Weights of a small GPT-style language model, trained from scratch on English Wikipedia: no biases in attention or MLP, untied embeddings.
MLP neurons of a small language model. Each row is named by its layer, matrix (up: input weights; down: output weights) and neuron, and shows model dimensions 64-159. Each number is 128 + 32 x the weight over its row's rms, rounded and kept within 0 to 255.
After each neuron's rows, "fires on" lists the tokens most often at its 100 highest values on Wikipedia text that the model never trained on.

L3.up740 [126 134 120  93  78 131 124  98 123 134  67 122 104 202 109 116  58 169 119 103 128 123 124 146 155 152 178 140  77  48 158 122  29 187  84 124 134 122  93 157  91 170 127  85 155 125 123 101  97 187  97 129 166  80 139 141  93 132 127 116 153 156 176 124 108 130 158  93 171  91 183 158  93 177 149  65 141 145 100 174 137 127  94 114  78 177  68 185 120 121  82 121 108 143 139 112]
L3.down740 [123 126  98 117 106 180 120 143 107  90 135  90  56 109 129 136 173 150 127 139 154  79 131  90 196 162  96  74 141 117 158 163 117  89  95 158 122 132 135 181 147 135 137 182 140 139 173  80 131 172 162  91 103  86 175 128 151  92 131 107 133  96 133 155 133 123 163 116 149 152  87 169 144 115 129 100 162 126 139  86 157 109 161  92 121  96 152 143 105 176 118 177 125 168 100 125]
fires on: "us", "ri", "ure", "ers", " to"

L3.up134 [109 130 100 103 130 107 119 153 162 162 119  92 101 133 123 131  91 149  95 109 115  78  91 111 159 108 164 122  99 129 136 157 124 153  68 128  92  84 108 130 133 119 155 177 128 148 131  95 142 182 123 126 137 128  63 132 135 147 183 115 123 142 134 148  95 140 137  73 104 140 125  79 184 126 164 104 130 140 105 117 146 141 152  49 140 125  71 148  89 144 144 137  78 116 113 189]
L3.down134 [153 101 151 121  94 164 131 110  87 104  80  95 127 158 132 128 106 191 103 120 158 121 136 132 178 130 141 143 128 153 101 195 105 133 135 187 108 122  90  93  87 139 116 195 109 120 125 100  85 168  90 131 153 118 117 106 124 199 148  90  81 103 139 101 127 156  63 111 112  71 120  98 124 123 163 127 130 190 116 133 163 146 156 107 142 150 143  59 166 128  91  62  79  72 160 111]
fires on: " and", " la", "==", " y", " qu", " j"

L3.up844 [120  76 131 126 172 118 189 132 123 155 149 132 111 124  89 170 170 139 157 121  54 125  55 179 119  82 124 145  82 142 144 208 153 187  79  89  91 142 105 128 141 105  84 157  79 149  83 182 177 167 141  94 148 117  87 129  85 115 150 139 126 118 161 151  80 165 110 157 127 139 126 101 175 127 133 138 118  99  74 168 159 128 129  95 120 175 156 140 114 103 175 129 134  99 125 180]
L3.down844 [122  62 155 177 176 181 174  93 159 170 135 148 151 159  90 110 114 106 125 109 133 131  74 194 106 108 122 120  95 144 160 117 110 151 124 119  96 123 120 135 126 104  73 135 109  89  91 115 183 156 170 132 153 109  77 111  51 143 208 109 102  91 202 123  60 116 135 130 122 137 133 131  97 142 115 172 140 204  94 153 115 183 112  48 168 126 134 144 141 180 151 130  77 122 135 157]
fires on: " cons", " most", " more", "iv", "ic", "ess"

L3.up211 [ 98 127 127 129 131 126 124  99 132 158 146 123 169  98 125 142  72 154 167 133  63 182  93 138 102 161 150 117  71 108 174  90  78 104 150 153 155 140  76 147 161 141 165 138  85 109 173 130 149 122 170  95 125  65 183 108 120 131 125 111 130  29 166 140  83  88  72 119  88 120 117 166 119 189 126 165 149  98 135  84 117 174  97  64 146 113 117 121 148 148 127 147  86 152 159 206]
L3.down211 [105 106 117 116 121 131  86 131 162 104 139 157 170 112 127  83  85 129 123 155 161 130 127 121  94 150  66 103 136 239 122 161 135 182  81 115 118 146 122 101 167 194  69 139 110 142 142 146 202 201 138 154 126  90 156  61 105  72 158 139 130 170 133 115 131 166 159 126 179 174 129 156 141  77 109 147  47 121 118 101  91 109  79 167 156 116 172 100 163  84 103 149 163 121 177  50]
fires on: "anc", "it", "ad", "cl", "es"

L3.up369 [133 141 179  91 176 155 160 118 118 125 103 129 177 124 105 148 106 148 109  84 121 116 137  64 163 131 159 149 129 110 149 105 126 168 188 109  81 150 133 204 158  82 145  95 159 142 101 117 123 173 113  73 156 119 129 113 148 100 107 122 146 131  88 192 111 112 113  64 188 148 143 143 146 120 173 113  87 122 126  89 147 141 154  78 103 141 119 185 125 132 174 168 114 151 156  65]
L3.down369 [152 183 135 170  97 107 139 110 148  52 184 102 135 156 186  97 113 160 125 117 142 148 131 153 131 138 166  93 140 120 114  75  95 108 149 130 128 145  82  85 147 142 126 121 167 123  99 144 172 138 142 103  69 112 136 176  99  89 142 161 147 102 180  93 161 128 142 132 119 118 122 179 175  69  84 123 175 141 122 159 194 115 113 158 101 109  89 126 121 153 195 104 113 114  65  52]
fires on: "n", "',", "ood", "ot", "and", "un"

L3.up762 [ 89 185 126 197 127  86 213  93 103 128 121 141 124 139 143 121  74 111 150 112  90 105 124 100  94 122 145 149 124 107 184 186  34  97 158 150 104 132 108 121 125 100 128 107 159 152 155  94 152 129 155 144 134 135 121 107 142 131 115  76 111 164 153 165 166 185  52 131 138 109 125 171 141 179 154 142 140 101 132 126 118 122 151 118  74  74 145 104  73 120 136 121 139  99 115 115]
L3.down762 [ 65 168 121 155 109  76 117  66 227 141 152 106  50 114 117 128 127 131 129 135 112  68 103 160  74  99 161  96 160 134 103 121 138 119 156 210 101  70 104 105 134 127  83 151 143 174 105 109 137 176 107 111 177 116 138 135 185 133 148 135 119 152 174 133 145 161 139 116 167 147  51 139 127 128 136 120 125 101 132 123 169 203 169 149 143 150 182 108 144  86 149 153 120  88 146 132]
fires on: " New", "ock", "ham", ",", "ral", "ross"

L3.up797 [105 133 101 125 132 135 175 135 111 138 182 133 107 147 122 154 108 196 140 184 125 102  77 142 123  70  97 145 161 150 103 159 154 117  65 120 139 126 100 176 146  88  94  93 113 143 138 107 144 149  82 145 121  99 131 143 164 123 116 153 126 129 151 113 112 170 134 145 130 227 120 151 181 107 168 146 120 136 180 115 178 160  86  92 107 142 144 119  84  65 144 138  99 100 100 113]
L3.down797 [146 121 133 120 164 115 157 162 117 133 216 128  89  86 137  86 132 116  87  84 123  51 114 166 146  72 163 195 152  86 185 136 174 167 183 153 141  70 112 136 168 175  78  54  96 122  90 111 129  78 133 100 113 160 139 179 146 119 112 147 125 128 126 119 134 149 143 108 143 141 166  46 146 166 117 124 126 153 175 142 102 159 100  98 143 125  67 145 102 125 125  76 144  75  83 177]
fires on: "un", "let", "'", "p", "n"

L3.up439 [139 128 136 143 123  86 163 146 166  98 150 128 154 109 131 198 175 129 105 161  96 159 103 143  69 140 191 114 122 149 153 114  76 156 122 133 146 154  81 137  88 109 151 140 106 128 193  98 140  98 143 105 176 100 132 186 188 178 124  62 148 153 128 163 164 118 109 128 133 131 107 179  71 142 197 140 147 146 187 143 139 131 132 119  95 178  71 123 147 169  67 130 111 105 120 128]
L3.down439 [163  97  89 193 121  85  84 104 121 131 148 141  97 128 134 153 152 130 153 161 180 151 103 116 150 115  85 122 171 154 193 125 136 129  99 146  53 142 195 159 201 187 159 135 155 145 112 160  93 134 139 154 158 111  77 124 166 153 106 147 167 164 143 160 137 134 143 102  98 148 167 114 114 107  56 136 161  96 111  95 123 147 110  87 123 117 144 127 145  81 149 108 159 124 107 120]
fires on: "ic", "ose", "ual", "ive"

L3.up527 [126 106 138  97 172 105 170 155  92 165 157  77 108 123  97 131 137 102  93 129 147 157  72 160  58 141 123 160  94 160 106  75 141 134  92 169 133 142  97 153 146 129 193 127 139 133 131  88 140  99 122 116  94  67 170  91  90 107 163 101  96 136 112 123 166 109  89 212 179  77 110 107  91 158 126 125 168 116 108 158 125 119 112  89 130 113  53 133  79 137 135  88 119 132 165  99]
L3.down527 [ 80 109  84 111 116  96  90 125 233 155 138  90 106 127 169 116  84 207 119 138 114 151 136 145  98 127 102 119 127 120 130 149 148  43 191 139 113 151 121 157 159 142  96 126 113  23  83 117 154 132 139 161 169 135 130 138 142 140 133 113 170 141 143 107 123 153 127 114 117 106 122 114 189 111 151 124 113 115 152 106 101 138 119 179 148 160 213 143 151 134 109 146 135  80 116 101]
fires on: "i", "est", "u", " other", "r", "re"

L3.up461 [121  89 134 151 153 110 220 116 134 131 111 136  59 194  71 110 151 175 104 136 100  88 173 163  95 126 155  89 146  84 136 207 105 148  61 126 137 182 146 150 128 147 130  99 134 143 101 110 127  98  78 130 101 112 174 123 144 146 121 112 124  72 140 162 167 126 162 138  78 113 127 142 142 194 114 116 147 108 149 156 146 181 116 131  72 137 146  90 115 100 137  97 170 116 146 114]
L3.down461 [175 156 131 145  83 121 125 110 190 199 140 126 115  99 199 113 156 139 154 102 134 145  99 156  69 139 147 144 178 185 164  56 123 121 101 111 138 183 138 166 133 105 144 117 146 117  57 104 115 114  98 126 148  81  76 127 137 164 194 194  98  84 150 126 130 131 130  86 132 117 117 139 135  96 107  69  89 149 116 134 142 163  97 132 109 131 126 148 131 149 208 171 127 134  88 116]
fires on: ":", "ud", " |", ".", "un", "re"

L3.up540 [155  95 113 114 151 122 127 151 121 121 115 124 138 139 126 161 163 161 132 126 142 105 104 159 119 194 101 106 137 129 161 123  98 156 180  83  97 154  90 154 151 106 117  96  89 141 136  83  99 174 150  85 215 152 175 154 135 165 117 177  71 105  94 101 112 202 155 151 119 124 150 111 133  33 133 130 124  75  94  92 158 153 117  73  72 161  73 178 114  71 112 127 105 158 132 102]
L3.down540 [157  82 145 124 148 187  76  88 203 101 142 111 169 153 200 174 101 168 183 123  92 147 134 137 160 104 109 142 156 100  69  94 150  78 126 163 162  83 110 114 169 121 130  78 103 100 167  74 173 117 139 135 123 115  86 156 166 131 154 165 154 120 139 181 128  97 121 100  95 101 168  79 157  96 166 116 163  77 143  49  50 139 123 133 143 130 128 155 189 124 160 101 131 136  81  67]
fires on: " at", "ip", " on", "inc"

L3.up201 [123 176  66  93 132 147 141 160  83 109 191 142  92 174 198 133 181 118 167  77  78 104 172 136 135 115 183 153 128 109 124  82  94 155  93 171 119 101 119 160 119 132 106 110 144 154 132 100 126 198 154 161 134 152 130 136 180 130  78 147 109 164 153 152 138  86 114 146 133 169 177 104 179 132 165 114 158 133  72 111 159  97 118  91  89  86 136 104 155  91 146 116 123  88  86 113]
L3.down201 [ 96 133 118 126 115 173  66 132 173 194 130 159 190 185  96 106 157 144 144 121 140 126 172 167 103 137 122 145 119 172 175 107  95 101 106 105 114 211 138 201 197 102 132 146 205 124 145 101 120 164 113 120 130 160  94 122 112 162 177  94  70 106 117 146 129  76  74 133 165 129 165 176 139  81 122 114 145 151 146  87  86 200 150  71 179 129 144 142 156  45 130 109 119 122 201 106]
fires on: "ar", " Car", ":", " med", "an", "mer"

L3.up845 [121  58 140 132 134 187 164  97 139  52  90 129 136 128 140 182 144 101 178  83 123 120 148 146  94 109 149 145  68  84 146 125 179 136 170 154 127 166 130 146 132 132 155 120 133 113 103  95 167  74  94 138 144  80  71 168 126 124  96 137  87 105 197 169 191 156 154  98 161  77 122 108 171 127 144 135 159  60 157 146  67 157 142 116 124 112 139 116 140 155 152 137 143 127 104 138]
L3.down845 [ 93 112 142 139 120  94 144 109 118 116 118  90 178 153 165 100  62 140 127 152 131 123  93 146 188 128 162 155 136  99 156 116 128 132 119  88 111 117  79  94 170  89 133 163 118 110 149 147 162 168 137  98  62 111 103 118  97 119 117 148 149 111 115  94 133 151 158  94 120  93  87  83 178 101 102 132 165 114  73  97 117 111 137 161 108 157 130 145 143  63 144 159 140  89 234 165]
fires on: "el", "it", "if", "n", "t", "ing"

L3.up18 [139 108  89  30  93 115 112  93  89  69  55 125 128 172  79 173 131 189 126 141 102 131  63 196 133 107 159 138 158 120  85 138 120 105 135 144 116 158 114 110 114 134 106 139 165 107 133  53 176 146  96 135 120  97  76 130 172 175 109 132 117 176 139 149 128 128 130 153 118  92 139 144 151 139 153 138 187 152 177 168 134 127 138 131 100  87  71 154 112 167 153 121  99 144 140 130]
L3.down18 [143 130 147 139 143 134 153 115   0 148 114 127 102  85 130  76  93  65 101 154 117 147  94 111 165 107 150 139 105 100  93 136 119 161 113  88 135 106 109  95 122 160  91 101 134 114 131 167 131 112 150 112 113 120 144  55  67 102 129  79 119 138 136 110 126 129 124 137 113 129  53 158 118 120 127 147 124 135  89 131 129 134 113 147 110  93 128 128 137 135 132  93 100 151 141 106]
fires on: " of", " and", " to", ";", "duced"

L3.up231 [137  82 140 118 148 161 149 151 110 125 101 137 151 156 126 136 147 161 163 109 137 113 131 169 153  83  80 150 131 141 130 132  95  84  97 161  63  83 155 151 130 190 115 103 159 133 121  83 136 171 139 133 111 125 145 143 138 166  86 105 142  78 157 124 160 193 111 117 154 134  76 144 191 179 156 127  82 183 103 180  94 134  93  81 157 101  80 174 114  92  89 123 140 149 105 149]
L3.down231 [160 153  89 143 114 111 161 167 123 124  48 158 132 147 110 141 119  77 112 119 125 134 138 133 141 140 114  97 176  98 182  75 104 143 105 169 149 100 132 211  83 100 151  84 142  89 109  85 153 144 114 163 119 127 139 132  91 173 174 135 141 150 118  88 148 216 165 158 106 121 128  85 141  82 102 139 144 106  98 129 129 112 110  84 161 168 183  94 181 156  93 159 100 110 122 114]
fires on: "ar", "ent", "iss", "ass", "us", "ress"

L3.up879 [106 121 118 115 154 127 187 129 129 106  91  83 124 100 153 196 186 151 189 137 113 172 112 150 138 119 129 131  97 120  93 172 169 152  98 161 164 132 133 100 146  97  71 164 130 155 100  56 174 113 142 156 176 116  98 135 144 140 144 140  66 153 176 195 123 151  54 176  89 144 134 102 156 126 175 132 104 144 148 136 168 109 178  53 154  99 133 154 124 109 137 136 119 191 102 138]
L3.down879 [102 100 147  79 139 114 118 139 127 142 181 148  78 170 139 169 114 127  97  82 115 121 162 108 127 181 116 181 122 125  85 162 104 202 126 120  49  80 109 117 126 182 125  91 160  86 147 161 160 175 124 124 138  93 153 148 165 146  87 154  72  91 129 118  88 168 117 147  91  87 166 129  83 124 163 106 112 113 128 139 191 132 158  98 153  94  79 107 204 179 104 167 180 121 142 116]
fires on: "al", " In", "ach", "h", " de", "ich"

L3.up478 [149  68 141 146  97 110  92 153 154 144 152 132 160 182 127  97 142 156 105 126 108 103 119 166 108 135 163 107 136 129 118 176 148 156 154 119  61 140 104 156 153 116 102 138 122 163  74 126 136 133 126 138 101 120 128 149 154 175  84 120 120 141 121  98 104 102 134 161  99 114  83 170 120 136 116 119 163 167  89 142  67 171 135  68 124 129 148  97  92 167  60 145  63 151 100  92]
L3.down478 [130 141 154  74 184  97 177 155   0  94 112  89 141  67 115 108 164 105 132 113 115 162 166 105 176 144 103  84 160 153 126 161  89  49 105 102 159 159 153 137 147  85 121  93 124 100 124 112 169 171 148  99 150  99 110 134 149  76  96  88 198 117 154 135 138 123  74 109 104 177 110 147  64 112 204 162 127 142 143  83  89  81 164 120 159 159  50 130 134 139  89 152 129 152 202 135]
fires on: " serv", "n", "ent", ",", "2", "w"

L3.up756 [117 125 115 163 152 140 182  80 116 102  27 121 142 111 168 185 182 127 205 118  95 194 121  99 151 108 105 139  75 136 139 106 125 213 113 159 170 166 108 135 132 151 105 135 148 105 113 125 139 154 192  92 159 112 118 169  70 150 155 175  75 109 120 167  55 129 122 141 138 123 126  73 130 154 119  82 104 159 119 131 123 145 124  73 109 156 200 138 159 109 138 118  85  36  96 149]
L3.down756 [158 102  76 176 134  52  91 165 119 130 101 163  89 162 223 124 130 134 150 155 103  94 110 107 128  88  96 116 132 128 178 165  92 104 122 146 120 131 105 145 185 154 138 150 122 168 108 183  64 103  90  66  69 177 143 136 127 111 167 134 107 123  79  96 135  93 151 124 101 130  46  83 146 128 110 126  94 197 141 114 129 107 102 104  99 117 154 162 104 110 151 114 152 104 196 113]
fires on: " spec", "ad", "ed", "hed", "es", "od"

L3.up340 [ 82 100 135  93  84 152 149  88  78  71  77 101 159 151  62 162 120 157  68 130  65 118 145 142 109 133 143 112  79  44  68 133 160 158 143 126 118 130 114 160  76 136 132 177 147 147 130 147 124 154 112 147 163 119  98 133 162 126 184 155  93 178 172 137 104 117 111 179 133 142 172 141 151 112 135 152 126 130 128 121 133 147 132 150 114  78 154 140 153 198  71 168 102 151 151 150]
L3.down340 [184 101 115 148 121 182 150 151   0 155 159 104  79  80 177 132 136  85 137 146 131 112 121 133 160 119 145 110 125 160 119 133 136 122 134 132 123 108 103 186 172  54 134  34  83 160 127 141  84 134  95  89 144 141 159 156 128 152  97 114 124 127  85 122 122 138 155 137 130 170 117 124 111 120 106  94  97 110  94  75 132 135 147 107 169 127  55 184 139  57 126 131 148 156  69 150]
fires on: " he", " it", " |", ":", " also"

L3.up105 [165 140 126 112  66  91 151  81 124 133 105 119 122 151 112 127 102 116 113 162 151  75 136  90 129 124 104 131 105  94 185  62 113 139 171 154  43 125 143 178 108 121 103 130 141 166  70 156 153 175 171 114 136 134 130 138 134 181 136 175 139 173 159 136  98 148  79 153  99 136 138 133  58 123 115 147 146 135 140 105 126 121 132 114 197 109 202 129  76 149 147 176  84 135 108 117]
L3.down105 [142 166 115  76 187 116 167 120 164 148 126 152 122 101  97 155 195  59  71  92 132 168 144 139 137 110  91 118  92 120 169 127 139 153 126 169 138 125 149 110 137 128 113 181 158 130  91  75 140 241 161  94 137  93 166 159 133  81  78 167 153 104 126 136 113 144 162  91 137 149 116  95 146  88 101 190 121 119  98 135  71 104 104  84 121  81 119  77 103 114 108 115 158 121 188  67]
fires on: " with", " that", "ber", "sh", " by", "w"

L3.up796 [ 98  89 182 107 171 156 118 111 129 121 129 100 147 168 181 145 142 141  88 130 103 116 164 117  93 138 153 158  78 150 161 144  45 142  88 164  96 107  90 162 157 132  84  87 164 164 179 115 138 137 153 157 151  96 111 177 208 121  90 105 156 147 149 111 130 156 123 165 119 116 146  65 169 181 115 149  91 110 158 157  81 132  90 110  79  69 140 169  58  59 146 143 124 114 147 114]
L3.down796 [129 108 143 115 131 123 141 166 203 110 131 120 114 147 144 155  80  77  89 110 101  84 119 105  93  94 131 128  75 139 156 147 101 150 143 105 177  71 143  98 230 128 105  94 147  97 140 124 119  86 159  97 103 132 155  91 115 114 142  93 151 125 114 143  80 110  68 182  82  97 116  83 129 151 136 120  74 155 167 141  60 127 132 113 125 123  72 147 173 119 147 113 146 132 152 162]
fires on: "ir", "or", "ther", ".", "ly"

L3.up768 [ 99  61 144  94 218 143 110  76 136 135  90 151 156 154 100 139 146  71 115  93 169  73 122 135 173 136 123 143 133 145 202 228 105 132 137 152  81 177 122 119 141 121  87  99 188 138 149 118  92 114 133 136 110  97 165 159 171 130  81 106 124  92  92 182 142  83 104 142 135 133  82 172 139 126  99 107  80 108 148 125  97 157  99  80 161 162 100  83 120 109 142 164 113 139 103 129]
L3.down768 [101 186 150 137 111 158 168 102 121 151 137 112 177 129 122 162 220 113 125 147  87  48 165  91 143 113 126 128 152 195 196 126 167 132 126  98 136 137 192 109 118 149 158 117 161 159 144  95 133  84 142 132 117 129 205 150 123 114  94 102  43  80 136 159 156 120 154 125 155  57 141 153 117 104 140 104 127 105 111 114 133 138 100 131 109 163 101 109 114 104 175 193 140 161  85 173]
fires on: " and", " or", "od", "an", "ph"

L3.up627 [118  75 168  87 105 162 137  83 124 108 107  81  91 157 114 178  86 147 113 146 118 104 130 150 157 157 158 179 141 156 126 146 114 155 139 102  50 137  44 178 123 106  97 113 101 111 103 143  89 128 139 165 111 104 114 153 196 112 161 126 190 151 137  97 166 141  89 129 103 117  99 133 178 106  99 128 112 126 169 135 119 189 123 142 141 132 161 171 158  66 126 163 142 129  40 177]
L3.down627 [151 134 181 207 125 143 126 131 141 152 144 160  95 114 205 145 167 113 120 163 112 147 122 114 222 127 108 108 156 128 171 124 139 151 190 135 169 110 163  48 184 127  79 135  60 132  96 101  96 100 153 175 138 120  86  98 136 157 113  94 166 128 125 168 224 114 209  86 141 111  85 116  90 140  98 126 145  29 115 136 141 125 132 177 149 108 124  78 141 134 118  75 139 107 152 134]
fires on: "A", " to", " and", "198", " d", " A"

L3.up885 [120 101 117 109 123 124 134 120 120 128 174 159  76 104 112 141  90 107 150  91 136 181 105 123 117 176 166 201 120 144 132 146 141  43  64 167  85 109  74 160 124  86 105  79 141 136  99 150 125 159 132 184 123  98  66 186  99  95 164  99 120 159 141 148 158 177  57 149  89 123 125  82 109 150 154  91 158 152  82  75 140 135 145 152 135 112 178 139 143  99 113  86 119 122 128  86]
L3.down885 [211 143  64  91  78 162 156 140 165  95 155 127 106 206 174 174 166 121 157 161 120  92 139 104  98  94  84 141 178 187 138 128  88 111 191 160  80 128 150 145 179 136 139  71 129 150 106 107 138 100 111 152 121 131  84 183 167 152 156 155 108 132  63  94 111 141 119  85 106  69 105 150 150 115 196  63 138 123 130 121 124 117 148 123 138 115 153 147  82  27 101 151 146 120 122 164]
fires on: "el", "I", "A", "ay", "2"

L3.up437 [ 81 113 131 119 149 135 138 149 191 184  77  97 136 101 189 154 132 135 137 140 121 128 108  65 144 162 136  42 197 190 119 163 123 131 121 169 110 121 105 163 130  85 102 115 135 162 160 163 100 201 135 106 144 122  69 115 168 186 147 142 175 124 144 128 164 126  80 191 107 119  79 138 164 143  61 100 145 165 156  58 137 129 116 120 144 129 151 154 110 119 172 132 155 105  78  69]
L3.down437 [124 142 105 104  99 164 119 170 177 130 137 139  59 144 152  98 165 155  99 159  88  70  92 148 130 132 126 135  66 136  87 144 133 113 174 110 106 167 124  89 110 153  94 150 137  95 117 162 110  93  95 124 135 136 124 167  99 146 107 111 130 134 141 148 147 114  98  83  84 158 109 119  46 153  49 105 133 114 148  66 147 136 139 179 108 169  87  90 110 170  92 109 142 153 119 118]
fires on: "-", " (", "ac", "et"

L3.up547 [121 129 141  73 152 168 162  99 128 156 175  51 116 152 135 188  87 130 164 119 168  57 157  46 127 144 168  77 123  58 138 142  81 100 147 117  94 153  79  85 122 120  68 114 156 165 115 112 128 141 114  85 135 118 170 136 127 179 124 159 178 150 109 167  76 156 148  76 159 120 173 132  83 130 197  97 160 125 116 123  75 116 147 117  81  95 112 103 130 150 137 174 191 141 103 182]
L3.down547 [140 118  96 163 149 120 111 115 195 110  95 108 113 117  97 167  62 137 151 117 109 126  95  45 100  72 132 149 112 118 157 150 110 102 111 113  99 139 117  84 181 166 125 141 134 158 105 160 135 120 142 124 158 109 147 161 152 146 198 124 151  75 124 165 132  81  94 111 212 155  70  98 143 136  96 161 101 102 128 162 165 135 106 132 154 121 136 139  95  86  88 149  80 132 204 115]
fires on: "on", "z", "en", "ice", "e"

L3.up385 [105  72 140 114 126 109 102  95 148 124  39  72  91 159 130 126  94 164  97  61 107 136 112 172  55 115 100 147 215  81 124 143 160 155  73 149 108 131 103 125 159 141  96 122 137 124 130  78 105 130  83 166 165 114 123 166 146 149  89 126 206 123 128 128 160 154  85 131 143 112 135  99 128  79 144 172 125 119 122 145  61 176 162 116  83 166 124 106 148 161  91 179  73  75 161  95]
L3.down385 [108 126 150 172 121 123 137 147 189 102  68 146 143 162 105 143 139  96  89 127 121 145 160 169 122 105 102 182 106  47 118 165 143 107 113 140 128 106 122  97 111 119 168 135 142 157  93  92 162 158 105 119 144 129 143 149 134 137  99 152 161 170 166 143 139 165 129 116 164 113  73 126 120 133 135 119 128 108 106 114 146  89 118 111 146 168 130 131 111  76  28 116 137  98 129  90]
fires on: " first", "|", "ost", " second", "ull", "irst"

L3.up816 [107  38 140 111 172 159 117  99  99 110 153  76  98 140 106 127 117 102 123  98 103 135 141 141 146 177 146 155  88  87  90 172 132 181 123  82 152 124  85 120 161 128 177 118 105 164  92  61  98 146 132 134 190 161 183 155 163 159 120 132 142 151 131 190 119  98 141  97 121 139 139 151 116 198 186 163 115  73  63 108 144  97 156  88 102 121  72 139  94  92  55 201 142  97 144 187]
L3.down816 [ 58 104 104 172 121 117 105 143  90 176 122 136 117 137 197 119 121  73 170  93 124 139 131 137 169 126 110 125 133 161 185 125  68  59 149 144 149 184 117 157 167 120  55 108 136 145 151 135  97 115 170 181 159 110 107 169 134 108 138 146 118 133 100  94 138 126 107  62 139 106 163 102  87 149 154  91 139 120 158 164 185 191 119 106 111 157  89 117 141 109 159 154 111 186 119 123]
fires on: ":", " |", " in", " Party", "is", "):"

L3.up308 [209 118 106 138 134 139 142  92 118 188 118 121 116 153 155 129  80  81 123 106 144 186 142 175 142 140 136 120 121 130 114 125 129 109  98 197 138 146 160 144  97 105 133  92 106 175 136  77 183 108 167 125 180  88 104 129 119 117 189 157  91 118 160 100 103 118 111 125 141 151 172 130 113  81 185 202 143 112 127  82  56 144 127 123  72 130 120 135 126  92 120 188 125 170 137 121]
L3.down308 [127  71 166 167 108 132 145  65  87 190 143 140 115 162 160 142 106 117 146 108 142 114  77 186 171  84  74 143 157  77 117 127 109 186 104 135  93 131  89 104 113  63 144 122 139 124  77  75 168 207  65  88 180 120 100 156 140  96 128  59 118 123 146 144 177 111 161 151  94 163 122 121 102 138 141 151 118 160 102 151 115 121 130 148 142 109 116 111 119 140 146 147 126 129 127  97]
fires on: "ro", " Fran", ":", " ro", "ia"